Weights of a small transformer language model: 13 layers, learned positions.
MLP neurons of a small language model. Each row is named by its layer, matrix (up: input weights) and neuron, and shows model dimensions 48-111. Each number is 128 + 24 x the weight over its row's rms, rounded and kept within 0 to 255.
A block is one neuron, or neurons of one layer that tend to fire together. Before each block is what it responds to, as a language model described it from the Wikipedia text at the highest values.

Fixed-phrase function words
L4.up520 [108 152 106 136 136 138 120  98 124 104 139 162 159 152 179 177 140 123 121 172 133 117 142 144 161 139  84 122  92 148 150 105 154 117 124 131  92  94 134 148 158  88 110 148 154 182 134 110 143 157 116 120  81 114 154 185 135 124 108 101 142 122 131  81]

Metre unit abbreviation
L5.up2 [159 102 135 130 113 136 117  96 120 172 109  96 163 111 142 106  81 156 114 162 118 131 112 177 118 131  88 109 134 114 150 115 145 133 152 108 112 147 162 103 134 102 162 121 133 138 125  92 125 117 123 153 156 158 136 160 122 137 116 150 123  99  91 103]
L5.up9 [123 121 106 121 114 113 119 134 147  36 102 140 135 128 159  89 106 156  79 151 119 129 130 143 187 136 131  96 132 144 115 104 127 149 174 115 102 112 112 147 103 135 150 115 177 124 120  85 171 136 149 158 151 145 144 163 121 127  62 162 125 122 115 115]
L5.up34 [ 88 153 118 158 129 102 128 150 116 136 112  79 110  42 173 108 137 161 125 151 158 156 148 124 128 162 113 134 136 153 128 119 195 131 151 104  45 115 124 161 127 183  92 176 139 104 118  89 162 155 131 155 120 114 144 168 121 136 125 139 142 140 137 104]
L5.up137 [133  82 207 130 140 121 115 105  94 173 102  89 133 129 170 163 138 119 165 129 147 129 100 124 143 137 120 131 139 130 109 148 158 129 133 146  67 143 148 176 145 120 115 174  96 125 111 129 161 151 106 116  85 127 171 134 125 128  93  87 145 159 127 153]
L5.up158 [129 103 139 148 117 111 103 129 106 139 155  10 111  91 156  95 114 133 124 128 144 104 115 144 121 149 118 126 139 138 125 125 194 160 157 136  96 117 130 138 117 164 104 155  93 106 120 103 122 194 130 110 107 128 114 146 162 142  75 133 146 128 116  91]
L5.up271 [135 120 142 158 136 149 118 158  98 144  90 129 133 128 151 126  80 117  83 131 142 156  89 113  99 149  76 110 119 145 151 122 129 154 151 108  69 126 133 114 103  78  95 150 152 122 135 113 180 134 114 172 126 113 141 171 120 144 108 106 108 156 120  73]
L5.up298 [108 118 144 117 132  92  94 176 117  98 135  91 114  67 177 131 128 133 149 140 115 135  77 113 139 145  76 138 138 113 159 118 151 127 164 116  94 125 165 149 130 145 109 111 124  81 125 121 142 156 135  93 110 138 122 102 145 133  40 123 156 146 107 137]
L5.up309 [ 92 122 125 100 180 123 115 144 106  59 111  91 133 107 129 178 156 153 146 123 170 120 160 147 115 165 110 109 149 142 146 140 116 143 148 134 105 115 155 159 124 160 105 196 174 137 104 101 131 124 135 114  79 108 156  98 144 141  65  88 102 161 105 129]
L5.up354 [141 127 128 101 155  82 114 111 108 155 141 107 139  79 138 138 167 110 167  93 166 102 119 143  99 112 129 121 116 171 146 144 152 104 173 103 119 143 122 107 124  91 105 184 190 152 130 143 120 123 158 110 153  98 119 130 127 157 100 102 175 124 141  91]
L5.up483 [114 115 152 124 130 119 122 149 128  89 105  40 126 150 164  96 108 160 137 102 137 127 117 130 137 154 104 110  96 130 114 105 144 139 111 149  72 115 151 160 127 146 123 110 167  90 130 122 133 152  84 117 102 124 142 168 138 127  91 116 165 146  94 105]
L5.up495 [107 102 124 120 128 100 104 130 102 121  88  79 153 104 112 110 120 181 105 160 140 116 129 129  92 161 119  99 169 164 148 120 113 173 149 131  45 116 128 123 127 120 100 151 167 103 102  95 138 121 133 103  92 149 144 143 128  88  80 139  79 122 120 103]
L5.up632 [ 96 171 144 157 113 138 124 119 145 131 111 138 122  98 178 142 114 175 147 157 148 175 133 122 124 154  94 120 128 160 120 120 159 126 166  99 111  82 137 101 140 191  98 133 121 115 122  75 123 165 147 113 121 116 130 167 123 151  85 131 130 174 115 103]
L5.up730 [110  97 147 138 120 108 125 127 139 171 152  67 108  99 172 111 153 169 135  98 128 119 134 137 110 148 130 141 138 158 135 131 141 135 188 142  64 112 109 153 148 174  79 139 171 130 107  75 146 166 130 109 115 117 125 118  96 118 119 116 135 166 133 109]
L5.up805 [129 162 102  95 155 136 124 117  50 119 157 223 132  87 159 152 129 132 144 153 150 157 171 126 122 100  84 147 131 128 116 142 149 123 126  69 167 124 145 115 129 154 141  94 135 155 124 130 149 148 107 147 144 118 103 124 127 128 159 127 134 139 125 146]
L5.up899 [158 116 145  84 107 117 141 146 130 133 123  83 128  93 117  94 153 156 131  77 134 120 139 181 159 151 108 111 146 136 138 136 153 104 172 150 171 117 138 139 137 139 168 139  97 135  93  99 132 147 139 118 165 116 167 149 145 118 114 149 129  81  74 101]
L5.up1007 [ 98 130  90  66 137 101 129 145  85  64 151 109 110 136 115 157 160 149 126 166 150 138 151 133 136 133 148 138 153 162 123 100 191 114 136 145 138  94 111 147 136 179 126 126 148  98 106 115  73 156 105 155 141  90 144 119 122 113 154 119 143 171 147 154]

Word-initial fragments, phrase openers
L4.up773 [129 167 105 113  98 119  92 118 135  78  90 164 134 137 142 119 163 137 101 163 112  98 152 120 139 124 133  90  89 138 139 121 173 104 125 109 134 108 115 125 167 136 112 126 130 167 158 131 131 138 154 136 101 163 137 166 155  71 198 132 137 125 129 133]

Mid-word fragments, possessives
L5.up58 [141 140 138 143 150 144 120 108 139 168 115 175 126  84 145 106 125 129 153 146 146 135  91 108 120 120 117 139  95  78 140 154 136 121 151 116  89 138 155 139 123 102  92 152 124 115 172 139 123 121 150 138 130 150 107 129 134 164  77  99 117 139  98  96]
L5.up74 [129 147 126 111 129 143  77  93 148 119 126 140 153 163 157 141 101 148 137 140 138 121 121 128 116 133 119 106 118 110 162 126 122 155 181 126 115 144 122  94 107 119 144 145  72 116 110 115  94 101 142 122 139 155 122 138 131 162 162 148 134 141 115 125]
L5.up109 [128 132 129 172 117 120  84 102 109 179 137  96 131 106 132 104 120 152 199  29 127 141 119 119 113 122 152 110  75  89 115 113 149 133 131 150 155 100 106 108 136 149 105  64 107 152 146 141 152 146 149 107 117 172  81 151 115 143 129 125 148 134 116  66]
L5.up216 [ 99 177 104 149 126 145 139 139 123 135 107 117 128 184 136 143 108 131 111 168 153 147 117  88 125 128 122 101 102 120 113  70 194 133 128 113 110 117 108 120 121 124 111 137  81 118 148 120 115 109 133 134 116 116 108 150 109 146 118 109 110 169 151 105]
L5.up272 [ 79 110 154 161 124 104 132 118 141  99 143 103 141  97 144 150  99 105 156 114 125 123 140 131 161 130  91 108 126 124 160 127 139 144 155 125 102 121 129 156 118 166 119 140 106  87 137 133 104 154 138 143 148 145 113 132 109 147 113 105 121 130 124 114]
L5.up316 [108 169  84 131 121 133 114  98 166  84 137 126 141 150 182 114 124 137 138 191 148 122 102 103 149 131 104  93 107 120 165 140 121 128 158 101  80 122 123 141 144 156 154 117  85 101 148 117 153  93 137 143  95 110 124 111 160 155 108 120 168 169 160 107]
L5.up318 [ 67 145  95 155 112 120 123 121 160  46 125 165 142 145 127 129 108 138 171 187 145 117 151  73 138 109 124  90  87  99 143 148 110 120 116 112  74 120 128 147 146 109 150 149  91  71 140 181  88 106 132 131 123 120 128 140 142 139 120 152  96 137 126 141]
L5.up348 [107 139 126 166 135 136 104 127 103  90  80 118 143 131 155 104 116 115 150 167 139 166 161 138 124 149 111 134  92 107 112 104 124 130  85  98  96  85 154 123 106 168 121 127 167 111 163 164 106 137 121 137 127 122 146 145 184 160 101  88 106 138 110  87]
L5.up360 [120 132 148 144 148 147 135 132 176 205 126 225 137 151 135 157 107 139 116 161 111 117 157  98 142 110 165 132 112 113 120 123 158 143  96 154 163 140 109 118 109  97 120  66 162 104 104 170 115 128 149 129 177  97 128 133 119 137 133 122 131 160 140 144]
L5.up390 [108 101 137 131 124 134 145 117  81 166 143  61 123 172 118 119  72 115 116  80 110 106  98 129 125  96  97 147 133 112  89 130 155 159 100 137 136 151 130 133  86  97 171 100 102 126 121 165 127 137 129 134 175 126 149 133 112 134 160 138  65 117 135 140]
L5.up471 [142 129 130 183 118 164 108 114  89 164 125 226 130 187 125 141 113 139 114 123 100 105  97 125 128 136  82 123 132 137 133  93  66 158 118 134 136 147 101 113 138 148 129 135 123 117 111 111 133 115 139  94 118  96 141 129 142 139 156 125 174 136 124  89]
L5.up536 [104 135 143 125 110 140 109 131 136  39 102 141 102 156 134 118  97 142 107 169 132 132 113  97 188 141 113 114 118 116 108 144 135 152 119 118  79  96 180  83 150 145 162 129 136 136 127 108 112 150 125 133 116 140  93 133 155 141  83 142 111 108 160 125]
L5.up585 [104 137 149 141 118 177  85  94 126 177 148 207 123 132 138 172  70 141 135 141 113 140 119  99 142 132  88 118 124 122 135  98 127 164 142 105 125 120 152  81 130 163 142 111 114 105 135 124  81 151 161 124 123 154  99 160 126 160 116 124 124 155 120 128]
L5.up684 [ 98 121 113 186 127 146 120 122 153 174 129 144 142 166 105 110 113 138 130  80 140 133 128  99  78 143 126 150  97 123  93 111  89 151 101 151 107 143  78 130 111 107 139  88 136  86 152 163 122  86 132 149 125 101 122 131 122 162 157 131 144 202 157 128]
L5.up922 [104 184 139 132 119 146 132 115 123  98 114  87 126 148 132  92  63 153 121 139 100 119 112 117 175 133 122 112 135 114 138 131 144 149 104 107 106 133 123 100 133 153 109 164  93  93 133 156 124 134 151 145 141 124 114 168 109 118 128 151 109 112 132  78]
L5.up1019 [132 171 138 146 124 138  84 115 128 171 171 180 127 161  93 150 106 130 124 144 120 121 142 113 126 113  88  94 124  83 160 125 102 156 131 127 146 133 139 100 154 126 181 117  51 135 113 107  87 110 143 120 160 118 151 161 157 137 168 150 117  96 116  92]

Additive also / such
L6.up364 [145 129 134 150 142 128 128  89  90 153 165 161 145 176 126 128 111 145 146 103 116 135 115 111  68 125 149 165 108 154  93 113 119 140  87 142 137 115  92  85  84 107 140  68  49 138 132 143 113 146 146  94 110 119 134 134 148 144 151 122 125 148 106  90]
L6.up834 [ 86 150 119 161 163 125 115 134 125 170 165 186 125 155 132 108 121 136  90 120 149 119 121 120  91 132 141 147 151 134  97 108  92 144 124  99 117 159  80 155  76 114 155 107 120 113 137 142 127 107 111 101 117 129 179  77 164 130 100 108 128 148 152 148]
L6.up856 [132 109 153 124  99  83 120  97 137 120 105 137 173 181 180 150 116 125 125 112 154  97 105 111  77 103 162  91 119 146 120 133 131 134 107 101 113 157  75 135  99 130 139  80 163 121 110  90  94  93 106 127 106 170 114 107 139 120 107 107 149 166 107 125]
L6.up877 [146 118 126 140 154 104 104 131 108 116 169 125 149 165 142  94 143 163 126 132 104 147 125 120  77 118 135 171 136 144  61 118 101 132  92 137  84 129 106 106 102  92 155  83  68 123 121 127 122  97 131 104 104 126 149 120 129 144  99 131 127 160 132 155]

Post-number units and suffixes
L4.up122 [113  99 117 122 142 111 116 168 107 138 104 129 124 164 113  91 153 104 169 139 101 148 138 146 157  88 129 159 155 143 134 152 133 125 142 132 113 103 130 146 131 132 111 110 131 118 106 174 118 160 176 130  73 143 128  89 109 130 127 171 152 132 129 127]

Article title closing marker
L6.up73 [103 160 114 178 148 117 128 153 158 172 136  69 115  89 131 110  99 106 133 164 152 135 128 107 106 121  76 140  82 108 129  84 105 119 143  94 100 163 114 126 161 133 142 159 128  89 141 165 113  86 133 105 137 114 123 124 149 101 134 103 116  90 166 100]
L6.up267 [122 156 108 190 129 145 121 128 154 185 117 131 126  37 121 120 120 152 134 128 152 139 139  98 122 116 108 151 105 117 151 101 141 105 153 112 164 122 102 106 181 143 125 168  61 102 165 124 174 151 140 132 146 109 110 146 138 124 156 112 139  93 136  37]
L6.up822 [132 178 111 143 138 138 104 137 152 127 122  56  96  57  89 134 129 153 153 148 138 142 145 113  99 165 113 112 121 106 147 100 130 122 135 123 147 122  95  98 102 161  81 159 137 116 116 114 145 129 187 152 110 134 118 177 173 148 135 138 141 128 121  68]
L6.up853 [116 130 125 163 126 138 139 176 103 133 119 130 124 122 108  81  97 158 127  83 125 169 127  94 137 156 149 126 120 129 144 131 173 115  96  88 147 131 108 113 114 162 115 156 149 115 141  75 172 152 112 127  83 116 131 131 150 135 128 100 190 128 135  72]

Existential "there"
L5.up23 [157 106 133 113 121 149 127 133 101 128 107  48 124 104  85 118 100 150  97 101 111 127 131 136 120 128 119 118 148 130 107 143 113 157 102 110 131 130 103  79 126  80 133 146 157 150 107 115 125 125 116 131 105 178 131 171  85 144 149 135  90 132 134 125]
L5.up38 [124 142 146 131 140 156 122 158 109 149 143 172 136 128 112  97 119 111 108  16 111 145 123 136 150 106 110 168 132 124 110 151 147 121 114 144 170 102 117  93 113 166 137 103  40 150 154 176 126 152 135 148 130 142 149 154 137 121 140 126 144 147 154 130]
L5.up55 [ 93 138  99  83 104 111 115 120 133 170 115 126 120 142 116  82 134 173 157 143 123 145 123 133 129 158 131 100 130 151 116 103 162 123 151 157 110 129 139 111 180 124 160  96  86 134 166 134 123  80 159 145 152 174 158 154 103 105 171 146  63 122 161 116]
L5.up208 [121 112 151  78 119 143 148 130  97 136 121 105  89 166 138 107 154 166  93  94 127 116 115 152 141 134 128 146 144 134 110  94 142 100 105 143  55 143 176 141 146 176 142 137 154 129 137 119 181 143 114 125 107 148 117 137 100  96 133 119 127 115 139  97]
L5.up229 [122 176 123 151 137 108 135 151 164  78 154 165 133 104 129  79 112 149 113  89 122 126 135 106 109 140 145 124 131 116 147 113 116 148 127 131 142 119  93 138 108 165 114 111 169 111 130 106 166 131 168 124  86 154  89 132 126 128  67 187 152 154 106 120]
L5.up237 [104  83 145 118  98 140 171  71 141 172 156 109 123 164 151  66 125 172  92 106  98 103 125 170 135 131 110 131 153 178 120 114 149 151 147 169 106 137 148 129 140 170 145 140 117 127 107  93 152 128 116 119 174 143 131 143 107  99 145 122 116 114 145 113]
L5.up245 [122 140 127  96 139 141 125 161 121 147 131 157 107  85 138  80  85 159 114 127 123 140 139 135 165 164  94 126 133 134 140  97 134 121 157 124 128  83 159 113 125 148  89 130 166 151 111 209 143 134 131 136 153 142 141 172 102 122 102 127 115 151 122 137]
L5.up303 [125 135 161 163 127 174 119 105  97 140 128 252 106 114 155  79  84 151 108 102 116 143 110 116 163 121  82 152 110 110 121 117 133 124 111 123  96 124 144 140 126 136  84 127 115 120 147 154 134 133 126 143 137 133 105 160 107 130  99  96 116 156 134 140]
L5.up324 [133 145  88  80 114 123 136 155 121  65 133 141 106 120 122  84 116 162  95  79 126 121 107 144 188 164  90  95 161 159 124  95 154 152 133 130 112 122 172 130 134 120 150 164  86 122 113 139 120 105 127 140 117 144 140 172  99 118 135 157 126 148 155 137]
L5.up378 [131 149 107 149 129 165 117 135 154 124 124 198 131 169 105 141 109 129 119  80 100 135 110  97  78 136 123 115 114 107 122 157 112 149  92 117 123  92  69  99  89 117 121  88 107 141 129 152  93 118 141 148 137 135  87 155 136 139 131 139 141 186 132 122]
L5.up423 [110 126  94 141 112 158 130 151 121 133 124  89 111 143 130 105  82 147  94 141 106 131 122 172 156 144  77  97 120 138 111  67 114 142 119 124 119  99 172  93 121 109 168 139 117 134 146 140 139  93 137 138 140 142 125 162 124 133 122 149  94  83 123  92]
L5.up429 [130 105  95 131 103 135  95 135 108 113 143  90 124 152 109 111 152 142 100  94 110  97 119 159  78 118 116 150 120 150 128 157 109 136 112 195 119 132  66 107  99 115 127 126 110  92 122 140 147 108 156 131 105 152  89 128 157 135 154 150 125 118 118 111]
L5.up449 [163 135 141 128 124 133 134 117 114 157 102 147 104  75  98  98 109 154 163 115 150 121 123 133 110 147  96 136 152 124 128 105 159 111 154 164 186 113 123 101 127 116 100 157 118 109 116 168 146 118 139 128 154 147 103 146  76 125 150 123  82 127 135  80]
L5.up487 [152 132 135 121 117 137 140 132  97  95 129  44 108 146  98  80  97 151 133 121 123 151 116 155 143 105 140 142 102 117  91 135 128 131 140 149 115 126  97  79 116 153 102 119  98 133 159 152 127 111 161 155 173 147 114 167 113 124 164 147  99  84 114 156]
L5.up575 [141 153  82 108 129 108 116 139 118  39 142 109 130 127 137  95 148 136 128  61 168 101 149 150 154 109 136  82 126 112 175 108 119  95 174 132 134 147 116 164 152 129 135 120  83 133 132 143 181 117 107 117 112 150 109 125 146 113 120 155 158  81 108  68]
L5.up752 [ 82 141 122 130 115 157 148 125 160 101 124  60 109 142 158  80 130 149 129  81 125 156 114 107 140 165 131 128  87 127 122 151 114 136 106  97  41 131 168 114 121 165 117 163 146  97 163 112  69 123 139 159  96 142 105 177 123 143 118 147 127 114 126 114]

Mid-word "ad" and "do"
L4.up987 [103 135 119 164 124 128 108 152  76 151 111  36 126 137 109 105  66 151 112 126 121 103 135 115 117 120 149 114 107 127 147 119 168 154 116 102  98 128 108 120 153 137 126 117 180 105 131 113 187 119 119 135  80 130 105 135 118 117 157 127 141 108 106 136]

Such / there function words
L6.up109 [159 125 108  82 154 122 140 118 135 135 161 111 168 177 129 110  97 106 131  99 119 155  93 120 104  96 139 122 116 150 103 135 155 139 119 148 140 148 114 114 114  70 177  60  57 167 134  97  94 144 146 105 122 141 114 135 121 127 121 118 118 129 118 133]
L6.up660 [110 176 111 109 145 105 111 153  72 180 146  98 104 125 135 105  77 121 129 163 100 145 145 145 124 146 163 136 131 139 107 113 148 121 137 132  77 127 112 124  85 108 118  91 131 105 117 176 114 125 138 122  85 129 172 137 139 120  68 125 105  97 134 140]
L6.up723 [140 155 128 113 134 144 150 106 106 148 147 144 159 196 118  70 136 113 116  70 131 157  68 133  89 129 113 150 103 134 102 169  86 162  99 111 130 150 120 127 121 114 119  93  88 143 151 105 137 146 169 114  81 148 135 135 157 144 169 114  98 148 139 110]
L6.up891 [144 123 116 114 130  97 122 172 120  49 125 106 138 200 130 107  88 115  97 154 124 154 108 130  96 145 130  96 126 155 116 120 152 155 126 107  61 148 128 122 102  80 147 135 126 144 124 123 109 148 128 123 136 116 139 161 135 162 139 115 121 118 154 138]

Predictable-continuation tokens
L5.up8 [126 126 111 119 128 111 114 115 104 110 134 119 138 154 144 153 121 111 159 166 129 107 161 118 176 110  97  74 119 136 154 107 148 105 142 103 145 123 152 129 162 118 125 124  97 140 136 197  83 112 117 110 141 117 139 112 147 105 106 104  96 134 152 154]
L5.up14 [125 172 177 136 123  81 155 130 139 175 136 126 121 134 154 107 127 135 133 156 110 103 127 143 167 112 112  95 127 112 141 129 122 135 151 133 118 164 143 155 133 123 128 154  89  75 102 129 119 150 133 130 146 159 129 154 123 145  91 156 141  95 123  92]
L5.up70 [143  96  97 173 135 133  94  86 131 152  83 104 154 158 152 201 110 118  77 115 137  92  99 120 125 135 142  94 145 148 115 114  86 155 114 167 136 124 118  76  91  91 141 110 123 124 110 110 110 115 105 121  90 146  97 153 139 151 117 137 143 159 134 126]
L5.up96 [150 101 124 114  97 129 189 114 114 153 134 115 123 157 116 115 128 139 136  96  92  97 107 151 145 130  99 124 136 140 131 128 128 138 126 145 118 150 135 132 151  82 125 148  41 119 117 123 163 133 131 133 132 143 143 139  91  79 198 132  98 122 114 116]
L5.up107 [ 90 183 137 156 133 133 162  81 162 162 142 102 141 166 169 200 113  96 115 198 112 126 130 115 177 128  99 114 125 113 154  94 144 136 151 105 104 136 121 126 131 161 142  82 149 122 136 138  92 164 138 141 145 119 118 144 142 102  74 124 105 125 117 122]
L5.up392 [139 137 125 107 142 122 151 121 144 187 117 197 178 162 127 164 154 124 114 201 122 121 129 141  98 130 121 137 147 151 146 119 103 140 137  99 163 132 144  99 129 111 145 134 171 137 138 103 136 126 177 116 134 119 142 122 149 104  93 132 129 147  98 111]
L5.up461 [109 113 107 151 128 145 139 127  92 216 127 141 130 150 115 117  63 115 116 177 125 127 106 160 142 122  87 123 107 157 120  94 144 162 117  84 151 124 115 144 123 135 126 152 103 151 147 135 159 123 115 151 165 140 123 136 145 117 128  77  97  99 139 121]
L5.up490 [142 102 154 119 145 105 133  96 103 191 151  83 125 136 143 157 143 136 121 147 107  83  98 146 120 116 149 146 129 177 124 133 150 133 132 154 157 154 115 147 158 120  76 111 145 128 113 100 144 153 136  96 124 115 139 126 134  80 133  90 129 129 101 130]
L5.up492 [106 114 128 123 132 112 141  89 135 132 107 130 136 173 148 168 142 132  93 194 110  95 114 171 155 128 140  85 156 157 130  80 117 144 138 136 160 143  84 151 129 119 117 145  77 102 114 122 146 138 137 142 151 146 127 118 140 125  75 101 110 106 116 115]
L5.up606 [122 131  86 114 128 133 129 179 111 104 108 152 160 131 112 132 127 116  95  45 140 113 148 153 143 125  72 102 150 120 176 148 134 111 156 113 137 143 126 115 117 102 142 117  80 104 121 163 168 142 107 128 107 133 105 145 146 103  93 127 123  94 113  72]
L5.up614 [149 103 149  99 121  63 114 121 129 177 117 164 119 129  87 121 135 119 102 112 111  85 141 156 102 113 124 128 154 150 116 155 117 132 125 178 137 133  95  98 112  87 122 104 134 124 118 179 189 112 128 124 141 153 130 125 121 106 141 157 101 113 140 115]
L5.up645 [105 133 127 135 128 124 136 147 101 152 113 140 138 125 125 114 139 108 133 117 109 136 155 104 147 124 116 113 159 135 154 130 154 143 109 133 179 134  82 135 129 140  89 132  95  78  99 125 149 105  82 145 119 139 106  94 109 136 132 110 139 180 137 126]
L5.up647 [103 109 160 144 151  96 147 131 123 209 140 147 149 142 169 110 140 103 123 173 136 148 160 134 104 118 101 127 147 157 146  98 145 133 142 137 132 142 120 154 129 162 139  91 192 108 118  61 191 116  96  87 139 114 126 104 122 130  73 105 118 133 140  89]
L5.up675 [104 120 131 140 140 118 156 150 145 193 132  60 141 145 163  93 131 125  88 158 133 126 119 120 131 131 136 130 150 151 136 103 126 120 127 138  61 173 119 186 150 150 111 136 154  90 127 117 181  90 117 141 119 141 144 129 114 106  97 120 116 134 161 109]
L5.up843 [130 132 119 136 134 138 143  99 132 167 112  84 164 173 128 142 101 105 108 154 122 121  78 148 142 135  93 116 143 147 127 146  76 139 140 156  89 149  83 146 103  93 101 152 154 125 137 150 161 123 118 173 122 119 156 152 111 118 153 137  98 158 152 158]
L5.up844 [ 89  94 107 112 153 123 118 141 111 138  79 145 118 157 137 169 158 163 120 145 151 123 149 161 114 157 181 151 124 161 106 127 113 138 168 156 119 115 108 115 154 168 122 110 106 151 164 164 119 141 145 162 114 110 139 127 149 127  82  93 112 161 106 162]